Weights of a small transformer language model: 11 layers, RMSNorm before each block.
MLP neurons of a small language model. Each row is named by its layer, matrix (gate and up: input weights) and neuron, and shows model dimensions 32-127. Each number is 500 + 50 x the weight over its row's rms, rounded and kept within 0 to 999. Numbers have three digits each. A neuron's up and down rows have the sign that makes its largest values positive.
After each neuron's rows, "fires on" lists the tokens most often at its 100 highest values on Wikipedia text that the model never trained on.

L7.gate295:500541515447516494494402426609418511491475475487473595396515501456532489436529455493485532492573505527504505449475531491578499526507487548501480493378462518507556584532402516492554474442493557478529515590451514467525550447583536463507484366460521490586540637513490466468461432531490433544
L7.up295:596400510491447534490368564499497548413589466580527468440483471493545593457573570548480477468418475458506497527608478478412430493434527554480537501512500428493567507532496436583548502565445409479554551549511560433459497607562446405517481486430517479545517464544548530473482388541406500501
fires on: "m", "r", " R", "z", " is"

L5.gate123:486523467570469417439517513482488479519458492447525438548513574450478480435543566463521471473423538483493563465486490480412361495508561445509336447462569451531571525482525440565411497483579403489438534499511479496488539527483491369558410525397449393468574592560425507532467442539551469543
L5.up123:485491454421587430524578491497429532476482406496505502416478525525595457550571521468517492513456400416496511499478467536492477599523506509513485476486549513548508459464397495444543525406479469479502520490505549422449627459537429462473497553449443391505554479453563506473433512461518461416
fires on: "6", "7", "5", "1", "0", "8"

L5.gate103:494579527483511565514509356469442407477567521469479497503486557456452604538486542461421464436526555470543527459453481446472436452570501490435472450521643521467501531490491488587526539516437469502499531445491528478529498539481503499497478478482563489545498537535442464466489465503508515375
L5.up103:418526505513470528475509487397533479498505466494470500585454557452493602515522552447589457491524566455460501535557490501507540524489512498546503571529623539601477489483502488529519472431448440558459403509527560576475436522558481472453562598421520608529652552476462568529527452511525464494
fires on: "e", "'", "de", "te"

L4.gate327:521529446554440467467575576541465453471516532457425448573434535468448382511527586436584514515509552485451489451473487417528502463411366401582505555496441428515538489523464485537459522471535535472488489519500510545545591543445471432488460579536510392481533417549478565578575480484428538489
L4.up327:419507494419522495494459471494495589463465575534548559475531406547545480463537586598517489545473486531509486422565418509495520497622428378528428462509566467438443554441500509474502478466551484477518500502522487518548628548526512527503554437447478515487494438508521556449467504530359534526
fires on: "0", "or", "1", "mer", "on", " Nations"

L4.gate468:516561454452468436461522471510410472466445454532464511460475494495500452515535460546484546575491491487568498488448468444561457406501530539513517465372452547419474561469465471473485438493585463451471440479451587450551473446561514493476545438448464495488479457610560515457469575540438476536
L4.up468:520534433590508405587402486521404464512496513552567418520540477471467541484467520417428528535490464523497516470463503548491573526492543512553486474481482537549494477514501505479477500523517525424550470507465407435481485447448510459625497561464461496472609532505572515390519534592549512435
fires on: "y", "ed", "al", "og"

L3.gate639:540545561539444531508527517418510559436539478525397510530515541548498603570566362530531500465492479424466465557494471469428514419481466489506551493539502490477473553498524439533446404537506497525594502501480470559545457474498442523529455466465524443486452509477512484490520592425583415513
L3.up639:459507495507452530448564508448537468541567466517417445469540457464536453477422481513499450512505444617560521532493489510553454527429489549526522520413428480454474480570458467528546460411558472499468515619542534460468387516505516530481529473580538494441534441511380472506460529578480496499
fires on: "4", "0", "8", "3", "N"

L5.gate24:586512479491492539483468596545473507491548502550455458489417443547445528575518468509510544566424557484580504561484511431482558400515536475447459509554566565533510567537503436469391493485452464504438495473456556536558572495495552489500432471415531456463428561512645535476425521429533491476
L5.up24:560513506471455491550557587463456613461488527499487505532476479418518559515570474545461429505364504451518515582572524485548517414449460451498493506543438494539558531443445531446444507519485511445475498460465515485495507604478540454483495511460455484514508561579558518467428380462526538602
fires on: " =", " |", " an", "1", "c", "in"

L5.gate495:412538454503442566540546572459516478473506484496488506489514492481368452530426471489575540459599572545460564488507531489539523466436544528537501490556457537657510546513532442505486471529519485508435527439541397484623543495397557393497475618510522404496512580518597477464479522489562526469
L5.up495:484569456509509492529489531447362417476570433400547569522433487477499486494466473505472393506485619606511564538487444413464483551529512506522444575505455499536499516414511494490410486502574432491516539476472482552460555541478555447485460468477428492411522491608522522533503483441452473551
fires on: " for", " an", ":", " p", " against"

L7.gate171:397496541491545580546434510462467497485475550523439538510507511485421553518492542439509490494509611439539545492549496559431543476611438540442443431503410431496507511560498492459538417426510470520496475484560526548633524486572484515486611463524551596550430400529502567490496479483525493457
L7.up171:545496565453529510478539509445481592420562510457593433511534467441464435556566576525450371580564454463594471399576499553495432540488494494591514541524543491410501493437591540516501463543494499577517507518510488526608536451486472514503523511553563428549527413572478481485527514577456465434
fires on: "i", "hi", " S", "0", "r"

L5.gate494:514475542563493598538522519427497464517560438503518486663502442481516513518524467451467448528444454482526522497482480539561491497440434472396432376487452476515526453503453567504501539492402592470553521450579526551513480497441392454520513550528488558552475445494494550470507502406542410488
L5.up494:462478446552544580455533508491498500480443480380570488572539466527553514481513520510451559541456544528456543464469505561473527555509558510435452414533509497536422414498520606530617575490530507453460544508491516502572481468487442467534542558457544525593520514448350531515542445425556426445
fires on: "ly", "ton", "ed", " on", " above", "field"

L7.gate272:560551461558491539482533470514441399492583528534433377485491555486518499579398461475494512578474579524497540567486491475593468411571564541548373455484554565539568466440520412539545495470478548472476503606625502453538511530544540508560450556495556422615551470460433404482512489504527544466
L7.up272:524454420598488513557481477506472389542480531547503529544582510512486525510571409483487571434563483519539515374560471501539469513539531451543595486422568517576464438521481506482615502516502512558495554565494486374445524430509581550479498493489595513430458563530558402483556560487515493528
fires on: "1", "9", "8"

L5.gate17:465565462489421482521517534516471505444428482542481518501580511442448372523472448479504505447475611452424490514475563456504399481489487519578556441474522564565416572480453459508484416572458487401550491401407477473547523486457465472470571497538374406466453519602563498524492480455467459482
L5.up17:488451531487484432499597453573516453513454467494542512454503482458515574470497547519413447534467524458520431608487484502393525519512516507480493606445463518509562375539514513528451415446478594568565496540556524479489483454524449552481393528511392434553517471604528454543432525541500432518
fires on: "1", "–", "2", " ", "3"

L3.gate25:553525533517367486442513544448498513521487426557489560560512559432419562471563404477582507443465542498492422390485416447490543532581516521481480397484454622524576493494551493520574492459512386369528524551555599421458413505509509463554489494475572477549457501479520537484494551536429516447
L3.up25:473519509422530572497468509534460466523493457401500459464472481529525576498552405569495411557454395598448559515481493436480473427488498483503483540431510506460431494502541463520615539487596494464572416555360473464572395419595476529491560497568502492468532496507520487518512432471434497508
fires on: "9", "0", "ary", " Country", "1", "ing"

L5.gate268:561477474434452415446495438471478540436484460540448518469462522540475472599491504507488575537501528593509464544563359527548526630485419465605502400528513492394531518475517501469550610588436511487459577494461586435504551493499522515499515431522393461484493448476505400570465503446497530468
L5.up268:471559573459460455556472592484534513500544547480429428588462555402506553545515502469516491532437483452356553662471518531468558477614477517511492573525544535553565538517481501455539526632517488506497482472562437521462436515542473545507488518508437514551532465497508516526512465493468498495
fires on: "0", "7", "2", "5", "3", "/"

L5.gate635:436472610534496502531552515524489455476514426529464420530544476455501497501473439497511565418491427475520468531512497512488560456549556528359580503501474435512501506521548468496530466514525537469453537517538483589504367536469463415474544555464527490619520496397566543463540478471536556502
L5.up635:493525486483508430577542567439615461469516505531405574500510493485515509457487472502530453496461513564517507397470589503460543512484518547469545561429497520448489453502588526457517489526460433507402493504576516564497455462630483479443529506494466455500499514541466472407330548534456469407
fires on: "1", "2", " is", " of", "4", "0"

L5.gate399:527453437467402524518463528496526402520479538476582548483567422466446479514505521468498468369471529463545581528508561481433469500578482533447533516507442534531561566525454466559438488545558481464596481477573490455489484502456512503536492513510602468470576511383547430535487586518464569490
L5.up399:443480439437439407540462459477489497478552575383493490498418460523455460485445449603473486488391494476526563527589534530427563509558530425501569439554482430480513576450475511516528446475590425462466510526513417500592518502399537494459555531487449570491449470404454529536563567404535514501
fires on: "or", "ant", "ent", "ist", "ate", "e"

L3.gate11:512528453385528447494518458551525469446541579580406379524539470557474476565392436622541534463512476494466559549524443487571481417469531499498450530469546545451504515418448497498523493449442526402441523403569560443555578527494542533513577420449505472525418487465586407518555437527520434544
L3.up11:514449486545459476421468482362435462528555486553583474584513539521474498513468424565448497467498471470491531473498511410505529510442530447457458480488540464461518363487545479564463562510584428529522450470485465384494595587554549513590550481447537511535483473470464527548510464535510557467
fires on: ")", "),", "5", "8", " care", "in"

L5.gate393:463445481492488511437508522499431447409574532546416452498505454477494535471401499541408523328446471516545471461516571468495527411545498569530481513490466555523595508537474451511516461518382488500511560545572453595424511524464489489574410469536489502512560551508555441489461567487559490472
L5.up393:492457490456500503467521591408518477462579502507495452467550443437587587451449520548426483424430470532496433425583479464421516445536463575618427559553523451492563464516479507555594505549485499493481576583481477477460531577447506462524340424556419563568580514536483494513503537508555446431
fires on: "=", "r", "ab", " Ma", " R", "im"

L7.gate588:471561437503574522458468520453456422549571491487524497452536484501501509525503490435581554490581460398566530493460547467580484455523573624598568529400561550520477597553477451466523509518490508496548577479520449528481469452562575529576496470476478481534498530445455439463491557504523503508
L7.up588:547546496594446587493444578414485466479496478513548520443513502590382433559479523458513546464580605563505437533484464442550522459535486532471495455469493551552477498520433494471523462540399439518469516538538442484518498497537519555607397549493487467489475530503532418499579560487579546460
fires on: "1"

L3.gate70:556450467440548481516461545426496548539511503534524482540573388510540613484535502585607539422563577505426501493525465500507496391516585468484456443529550463512514449524470447373545486493541511464522644551493510555513486488528515544475544454520562482511468528480560427502530478442457504452
L3.up70:591476535458494465532504430534464426574467505504582486447510412507501553392571479570490561471604514474425552423557578475584525495571530474503523500436490472444406452529554520442529448447464462520540538555575485464522456527509487445545575490553520452536479508481516472496539477452554543447
fires on: "BA", "LA", " station", "IV", " TV", "SC"

L3.gate138:485625515440537486478519466514497401476513530544393394421472506465523483504494392469547428460569409518530447515477441507511574486563438417547475461474475478499508571450553505450435501447448518422491437455399435530566541523579481409500480446435489554500458488474571503478474516465523459496
L3.up138:579498446427517532554472547492533538461479525524502501429433522445519446529521395503529445485427454441602441485470426408380476485515539429520522536533480502529522599451498493574513520574498472395504486375488539490498526564550505555443394471432451478492445503561511605515528501482467463485
fires on: "0", "8", "1", " won", " against", " |"

L5.gate339:487537495480463562541514461479475475469484499478465466501474516600489556393522439468402447457612433436478487545506447534529389483505561523499473552486485452503464535485477515483502451439477489512481427528517586579498492475522410552502606527673538529505472458453470456552525477516491572489
L5.up339:476468488472494552477494483434467517548521562506526496467444516488491577436458462555469552466532495531496562507526545501543546605508525510604467528548511509441626414573551454407439577466588422566461466541508500579422486560466550465482448397552466531532535561505544486505486540502506453435
fires on: "6", " W", "2", "5", "4", "W"

L5.gate217:548512511578503394455477500475541449459536466511409477508572641524495550435537593431483448514565463508616575492550567532534497520461504579588505465608525520537555597581567496522577608439514498453360570468525468514601552528551527457484512470440549440496519580532481442546513559443566463486
L5.up217:490573456397484499455535444459558476500430447567497369484456546444517512496529459467531556466490472505462529490410437468464561479576495596516476484514549561490499560439524543543552485402498475463521508571425421465550516406428500451507505553502479491503487476504479476509412459572507429465
fires on: "---|---|---|---|", "6", "in", "9", "7", "8"

L4.gate360:497515468488552469487460430466540389476453522514443518487481539465486531492504368479478502438492491600532408565567499519483431460515561557584500467461507428464614500500498547583496567500557478430539498546528516555449545516550440499470569475544452561506484487383570487539515507564508536507
L4.up360:439571452445556405435500540574471431438535444445515480498493467517485480463424476479496513501467483450496539458523444543515466490437502483565532459477425346485474458510435458470482497578469498479531527482529400549486577479548395446385546423522529500463567525553525529534504522581409499426
fires on: " is", "==", "-", " =", ",", " of"

L5.gate481:476493438480474505577510456363529493550436436442455510443530454481533499535508468509575528537525502579529500450514419439546414412467542510487528453513465516480603561463455531471530466494507548563464562490536482572550435529554494433453455482522492476545534489462511466436453448524510496380
L5.up481:447498519558570502524463518498482489401474496484492556525426403467565506396402507512417485460502583441523477518444494501482505456510543496515497495340481493544446484455424485510505518515373439555443495502474462506457514584557531540489582434419399513499490481533535507433524563460532487458
fires on: " a", ",", " an", "1", "4", " for"

L5.gate193:511523539474482530428484629477451553479550445477436602485407400450435428508458464477503516550502570441440484388462551463564449459474518452534510399470476537483552550509467475506479515480535397484529553500497555426487481379574485457471509491557516505454422498560519445499470475497475458480
L5.up193:494585391511565491500441404543468526526455540522418567513578548529454539594520496525509495469488507488444542495418561564468432547377558560585586462450545485501494503462563483412534491528490563524497345441410440542491525484486525585593466488464489480532468485429512468508536624461477421534
fires on: "2", "a", "la", "1", "\"", "9"

L4.gate198:495571440479551454533516600483512478502497469507553503546489445505432471528531518448527455627493488457418450497514455521560502552529482408546473517454458485542563495560420444466509476547456514418503509492504537561490504477525346478458508475484601475526495543512501513383517506460456499383
L4.up198:448575490541547523545469587415553469536522485471511459438504504497558454496581538501525398489540500365425414501508472571541512518584439448587470486507552501529481473526508461536527546551572488509411468503495450469491489611534358478458456468461533524501470548508467544483503461470506477438
fires on: "0", "S", "K", " USA", "1", "HA"

L7.gate218:522442428550485680481511485438499503526417499437463542500429541489496466534477452544553440593521412461533465502549453435447482464523511461506533481524500443570581518432497428539435495484554581435529583387556451490545489485513545450424443449431484480407463447485472477509537514491447426522
L7.up218:585519469509552525442434442533457411464529415514510515530494587533519499468537460391512597557467537507497507510529509513468583549508449589468488384483463505623489579539452511475503481485509506520476518439425489478505499514533512467407509568416582578588462469480422554531494513491530460493
fires on: "ly", "ed", " than", " of", " which", "ven"

L3.gate198:527528508482537553513528510471490475536434506555426523465560556504484449531523486549446620606420496522509505516477554478442442527419487569495472461409544494477572557468400469431506495524505595474507498470468544547533509477545497493433435511459422520470439487468553499524506510538477504440
L3.up198:481570565549551505513582544461505461472455492520494424485604547535463420553493477499536580503423594545487486544491574458493519382494489499505507551462554542426546529439466436493651475593512505511528493480495523527506495638482509542513459564406499529438482390473422493558528510557463520502
fires on: " +", "8", " or", ",", " not"

L4.gate220:561474471430430461509431553515469469537489429557471515473514443568514492547475375399523498558473560573537496527444516506572506453495553513505459453482591495544621555540389433449541529386521512449433544448364477530415514493570450528446533497545436500449470570495490472541458516497476477571
L4.up220:473490567639495527430514451448543466488481426486444435504527501504504565437549541423433470435474537413459568416461412436430471532524505458506441540568514535524388571521457461549484455487466508396540543549471537454414441493471521442613532570483490440545447507532568538592448499441475474466
fires on: "0", " that", "9", "ff", " medal"

L4.gate328:453541466431456534593459590489488408485552568472596483558427399509533437503511473544489518477488483529565422607443499489513502478420505478438495528501502524448609441467553397467451507623529495448487595546538410483540388431509530433448523522544513460504490484517519523432533569472557519548
L4.up328:550526515441484506563476510427504476483549515439560526500529472352457473606559520557535469427453446536519516537559545568515571483483565485513479567494566512582569377463506481547587481617507514518500512523499444508492510437507518449498542411508527462522472528518486536512474533504502503473
fires on: ":", "ia", "cu", "===", "pon", "="

L3.gate4:507458519457530455477493473435655457552378455516451552447494475487528493511472480387469470529446532517515518517473451468448453433482536529540469443492605482531338513576517552470519596522472587461453463505468449486516519470501537484449570548512537470473517582541487504470420465399476394456
L3.up4:394467444472517467428535473435594471538480484618558493526453538546547501495469505470443589584454403489532523496480516561512475526440541499521506524439564414475388400502569500565435537456444485452569484589548489516483527515614487474489511538466536444512478605547535584441487454397418468456
fires on: "9", " Southern", "3", " re", " Northern", "4"

L7.gate190:424421528449520515485459480464469445529484517498468435465460469483570573500520541503516467563501539444522492520472514373570542516641552480464481503503532522477508452444494505449479504427520503469443492544502540542498452527671585528531411566507437483505567418472532530538485523455501483505
L7.up190:431497518443583405443525482491487535608403503507521503528522553487484578480479566533452560473485525464410575395594534518505504558514572466514506454431571546575431463479409489504518545505544431563454519458594447512452487562520454511483509447501577517465527448513556411599479448503460497442
fires on: "–", "1", " ", "9", "-", "2"

L3.gate321:472447565515480493620491478446579498427526599435514456487568440491531480546567504526456537591489604437521465592503485469523536472507467432490572469425498463499601547403482455494447418596502455470447471472497491486491492505524479362473444527529544475488459442526524464512523544523485458446
L3.up321:436405520548492506570463586513492444501566551478504474432585494516513517464475540571449481507520526451494531596498493431493537493506564450534542463477553429455495567565534465482525371642546465452460450500448472482480459530529506484472365503481515608459564394561534483535537605509460467564
fires on: ",", " post"

L5.gate507:547585537519531389516436468602495468526531514502504509447511561496507512576544498493507453487476538522501608542463518461468547558498525645528524487473529488496583508542554545449546634510573480487395498530470428515466467377552592520494491495446561455461475514438549435529594492471568476535
L5.up507:548492451533528446493456499607499518428580503438512497450616495591548477585542445409498439500511544517541482470502538490485423574583484553471586539486572531542500403514513552543614564484465433553506537552436480528489531469574550518409553459501630419456462561501455455467569490530456507584
fires on: "1", "2", " top", " Paris"

L3.gate434:555482578482440545569539499504451436488497549486479494555535576584447460462452489565493519565530536560548583522383491429470550490474496538460439407469448508400593448437421430435504439475423564492457504482510494557545457564500564422402512456489500520486462493490515550545533488520528417402
L3.up434:475485497544461597494582513588500470571509395463515468508462626451487539428504492535413493469446516551482578499564460441484471500453510487368473461482429481427479394399447414488508558515486510530507496496492435475556432614491532494463582421462538492529509486392510549511537443544469474417
fires on: " its", "ological", "xi", ".", "less", "ough"

L5.gate79:481405383491495506472500440479451556470479504485528552494525504573498525546469451601468481507426536451483516543501521504521551471525537444547614491441567518438468476498498451424487438494561600493488550515512490636543460492419450460488470548473520556449456501521542415514508578429474481454
L5.up79:562479498538462490440521515516551527480510579495517486549494458589578465463494464522490462494449471539513501573434448487489542440484527422490476547580491543423426501481422454510479387458492578518541599523435491631590463508444519495503410540478513479403464515460437542514515572566402538451
fires on: ";", ":", " far", " did"

L3.gate300:516540495506570503459502488358455532567431526505518510498492481541495576486484547555412450501530438510451437520504422525589537491482557503493600502513462510484506547480518474489574460418499571513555452482571561487527515519551496565480692497563552490444534467551515503453559421565386597385
L3.up300:449535470456436478511558485435460604436456479524524482553578498460515486451536524438502472382623558441544508482460519467558479577553537449476571489553594571555472460598567540502522492564502482450481541588516537518504417520594539551472465470438547544553537496473481481457483450408406467408
fires on: "3", "4", "5", "”", "6", "CE"

L4.gate561:502481508541485453524525543516580442518525522537630505537508439470374539550528491520480557527536428451452536425585566527512501579468525530456475429493505437461527481501402514543482449396479509479545535477515621567518479560510593395552436406491478493453525527586424462542459416465547454496
L4.up561:517544481489558540461539505589523498558476533429450455602446377490487555495523531572503530433532512493490498504526467560468490517524587512495582472602406438471535519449413541457463463484513522483528468512557512445542582511514511531532496465469382550541514489492546408517528454413504568455
fires on: "ter", "z", "ed", "di", "ical", "t"

L4.gate334:481531496482574486562473478448546463534519490553435429457515542451495531617418463448483491560501394548408493448491535509582410483476481388536508517531475630530539498578533449539531460527442503554427493472483543528492500418397503541445496478567506459570495541533608458444493529489582479501
L4.up334:470495493483495466560494447476528472560528476540482459372601543535531499577455526448468516536519443485464437463525554483538434503431464489577542547488474585510505548537467529558555493514472479550458528528464542467469478455404491576454592489522536465496486535570593425531522555548535430514
fires on: "9", " No", "2", "=", "6", " Years"

L3.gate66:493419456468495585499402507490495509454527572484565370463471445522573497551431576571452508497463487499498525530571551544540451453523471490585449405497492382426562489524493470535511526560453497405489421419527469494518528472502536432585463514507503540481441465593455505505502470545524442506
L3.up66:468461479457523507514541440545566423555543520502512431448477359439522478419572503548461550500578499498514377508615583469459558500488407467419540393532492423439510532515595484485501526467497555401441519503499471558470580522435518526504534506515484460491492486581501466439491544430656479530
fires on: "==", " =="

L4.gate601:414477434489523514487561456493586446507402617407445498555506419544571463514425475396562522447556558572562424446508471536548431331543567496548488445456492401474485478538496599444506576521452478461452525449640514481503505579543509415532500521476516482521448564506487406462429448525512507378
L4.up601:478468486420436489509443495569515398420412490541515470534472421504500473452461517510537564541542518459549405457506512592530440506504515436513459499451506470488487445536542580444456615548387497440485483497556426457479560525495512421473476582497434509508482581556482536436483559467502460458
fires on: ".", "L", "s", ",", " is"

L7.gate579:461488394505438577440497393501402505408487497474447425454535485542455565578358509534442523476569490485581556574515443497618499588564520534539505447442522476537521499478520433450459515549436627520502517530536485560581490465482582508459544495439515580458483429512547420554484534524475552533
L7.up579:463544536525547472488522505587542511545532525523481533476440502511458471553508451599509483560463453501444457527506513432425514549507503549491505511561550433439520438539499487531540446468532617517481552414435492503487448470577529543525458426601488498498504517467442456436535501468438441525
fires on: "2", "1"

L5.gate74:505400425496503528509400505588468562483604538552543543489481487438550504499522496472608520544520485503478530450475574459515558481514492533504546415485577453435477518491436405464449430449552546526557475481374480511452509570407512457593433466449483490470536431555460517523525538456496556598
L5.up74:497542390543364519429485468532530517440461556552428441479415645484547438468530596545497581542544454445575456520423471545427487513537575514526579457441536554413536536503466348515447498544518503596508498457602527517496521526398533484473408411504436396478460435492493496515436547542500543555
fires on: "z", "y", "pe", "ol", ";", "ic"

L3.gate397:454544476466535595445493543508488445511472515565465439471472578558486545503476459549513501348497517532422494524511510586463556440531485422536498505459492536458500542484404446348474484494524548518550506447541516588620545457398456541548484507486530510501476475557609493554457541530503425531
L3.up397:441522520501487453414523487513559572420560549489516424502437535532509532458433527585455513519559500495428421476590522538455576408502474544443556515550514466476541556451459551496489446483597580488546501546512460584463563586549496528524442351425589462450536476558405480481513465458512505497
fires on: "0", "1"

L5.gate612:500489499501490393570486456448508454500509433520551504520469548436500542452435550405517477429599520500579548504522558540528469515496505560496542472488493555486528410499511521532526580456334513606547466568503523532509522503456491634521495479493543493569559459507481519504469530527438517420
L5.up612:511535482502491539559557471460502480439466492483553518553467495514572469502396433493490501399599476469541558494539540497502506541605527531588511531498474580454453501533464449458591452538548530593385497556448396529531548509564543556500508435453478508441523569440467488535470518498503463459
fires on: "0", "2", "3", "4", "9", "8"

L3.gate231:463524507524545444540464523558551498563413509494530554595538568454500450478533518412516426482551615576530521420567422483443420581445462549460524440419540520510526515550461541523547466517500433500556470524430487469436557462479500485369484531530520479499556549514419516513446550482423520513
L3.up231:469512524492475508464532559377565478528517531544491428567500568551486544522570493477529460491505448455535567483545447450562486544532503473562509490480494582445494437564595525468395429460594450582502471595564601482486523513542558487516420466507507518434514474500542500500480447484429538443
fires on: "2", " Nominated", "9", " Tamil", "3"

L3.gate368:617583500454465440515503489459569469496494368529491461436435454477467487511594421459510482589383541591460537545512481432584474559479488497494458475546477533470546505494433504479516528445563481459461516529400606391480496437532526490459498537472513500494422467514521494468459442499384462458
L3.up368:523456533481490531556499393590536427534548398536516513491574497497561519607570491438522484486430482532452575512459455501515420432473424507543504495428525463461547552484554447500466483392557500566555525516454602465485543428404417559559535443413523491465434501611509518479517515493506461453
fires on: "9"

L3.gate330:508481553448433541482469489505478444523499516477504567565410541509453492495421464480487578560447468521498573565515544495539541540474526409457531455517545459619522521440463426481409536466436524465594543501435461494523481494482422530434487458423534515516481511515561506452596564398469470510
L3.up330:590462537454441553551498568512446487501531538431534524558498567478523473455426455493458456487431457554390525477587461539554564549500486313485506615532546526584489484465439519539536517486523496461573497454416453447510462569452473561482508461368559543492447521480435528514627511538515425519
fires on: " John", " Charles", "ia", ":", " James", " Jean"

L3.gate609:540475534461458448477502560463431512456515395456427558483512469534495547506421413537508461506540479455489473430446417476474583481545536511496460497513529561434474428537578444490523468466538523496508538512589506488543379428427522573479435529495553559454443459476538443534552456471594372365
L3.up609:580444486464578542400487508511546548597414464570551519456487471593539516470371536487558528539468470485638530478551576508470452489438476411514578557552461421433554530542508576489459484487496545560494477508516433461472516508482547521508550554507428619520499492489477448503538601513532605582
fires on: " con", " pro", " war", " early", " centuries", "8"

L3.gate307:471492512526408531619434531611529531477479480538507530398547478551469540445582486478466406492534659571477588464470459567476518495486490559501487488432452592548493527493459608486436532426496564437523528548473511454450552535486423434494545542597505460453514538450537580429441506528510373494
L3.up307:537560507352466427541539603504445487516563458584523454532428489454457526544453483525494527516517510493478527662499512563465494479515477484520468509552499550464506549485497475440526559528595568513589569587524454547486458478566509513563376498567446469488557412509462478542517491495555538455
fires on: " p", " film", " "

L4.gate24:496576534523479499436413492550403519428461538481500552446476583429402570488463470495430495473519538539461480539603452514477454502520586485558543485534518479496533531488467509500648592440447584466475551475474518562554485445498513493512538508457536569476452520455522378511563498541460524608
L4.up24:419544524518529517445506407532426460563441430486395597541494454468448540491527496474478486526483602452433463471555545445439460546493577425558408513476562462463515495475513519579570528514518478415449478538496545489522476450605442487544540447445523504461465508462562510503438520539498458476
fires on: "on", "m", "2", "ran", "h"

L3.gate106:447483441454565479477513524429482605503538563423470435473520442481513520578502559507518473522487518449433440487507550419505548408548359412564499548511545468420510520427579517519579411569546498496467443521588513456514495513572522445444362447358592524514540364546430497512593518546455553575
L3.up106:457506413465596524491465499495569499490530552523528439501429403474443495567500471514510553531440522493509522490534527377489534460508401453557495467426559389446514507526572472469446447459485469566506500508560508477411468428498507440454453491452586483542487453575611447472545578496489566588
fires on: ",", " there", " Records", " worldwide"

L4.gate488:481466400483504497522458445548542482573493469482559591542551416500385480479462571465443548501541608459545542459524556578527520506468477466454572445560506436615530480522551496478525555398428505455565513439473462461534569499540497455519391488492483457534418458439473494574490457482506467498
L4.up488:538585482484444487542450452463561480485556481535517473531493464556511449537502438578505553483608495470564482484539505584421555497436487473511568509580520609505473542501535429506518541586499534616509438462549445521520494494453509519565464467515594424502471392381494503615415493411559494436
fires on: "al", ";", "ol", " military", "iv"

L3.gate85:471541584467553495480539409459462563583476480460481496508568475535543463488488474514474509448518486450436520468448550420456458457447503527436579557549564550577518450453525526562433498471537523481630537463592473505450435515418503515649518479525527453492547474493528421537441420556485607479
L3.up85:538498538479514497490467563400533473503442478521489626502616576497460560456504436498451458414550624423479533439584493473523457580480570522494465459510439542569508532486514508580545603501531414506490517538494566449435434516424479519488546502532571387524531554512488519471490390540526493456
fires on: "6", "5", "4", "7", " |", "-"

L3.gate185:452498386451530513526449460522467519537479441577496499501449401529455498499439520474458568466569483462591496527436594501509434468462603501509525393508472557459526496495448439479520536426486533504523533473531481613565471482478560438417538491525512586503487396523483441515517457424382481476
L3.up185:466534359477481440499510456520494511509451457528535475478474445498482442529545486594455533453503494461507508455423471466420444432462567524502485548444458504431458486531396441529562564494482465517531464508465473572547554496484599494542574439495523508532461392480405462558478351479427444528
fires on: " ", " of", " or", "1", " and", "4"

L7.gate96:529519491511397514491448440554422558485455534462495501490511462412457430554506540463481491500478453436479525475529540415450519475518542450463419510487446544577548621428437443483438387520473548500530469502528504539550425483396542504573530456457458436539459490484510442465464582511495495489
L7.up96:458415529495506439492491561474524456549529540502508539420574484517495567500541385490532585527442530486479539535461542566569484448473506526467387426542513457455494429494533503590469482404428505471511422475504545534520547509449488529473542589527522583433473487500484508504535531447445591576
fires on: "d", "e", "en", "id", "ate", "y"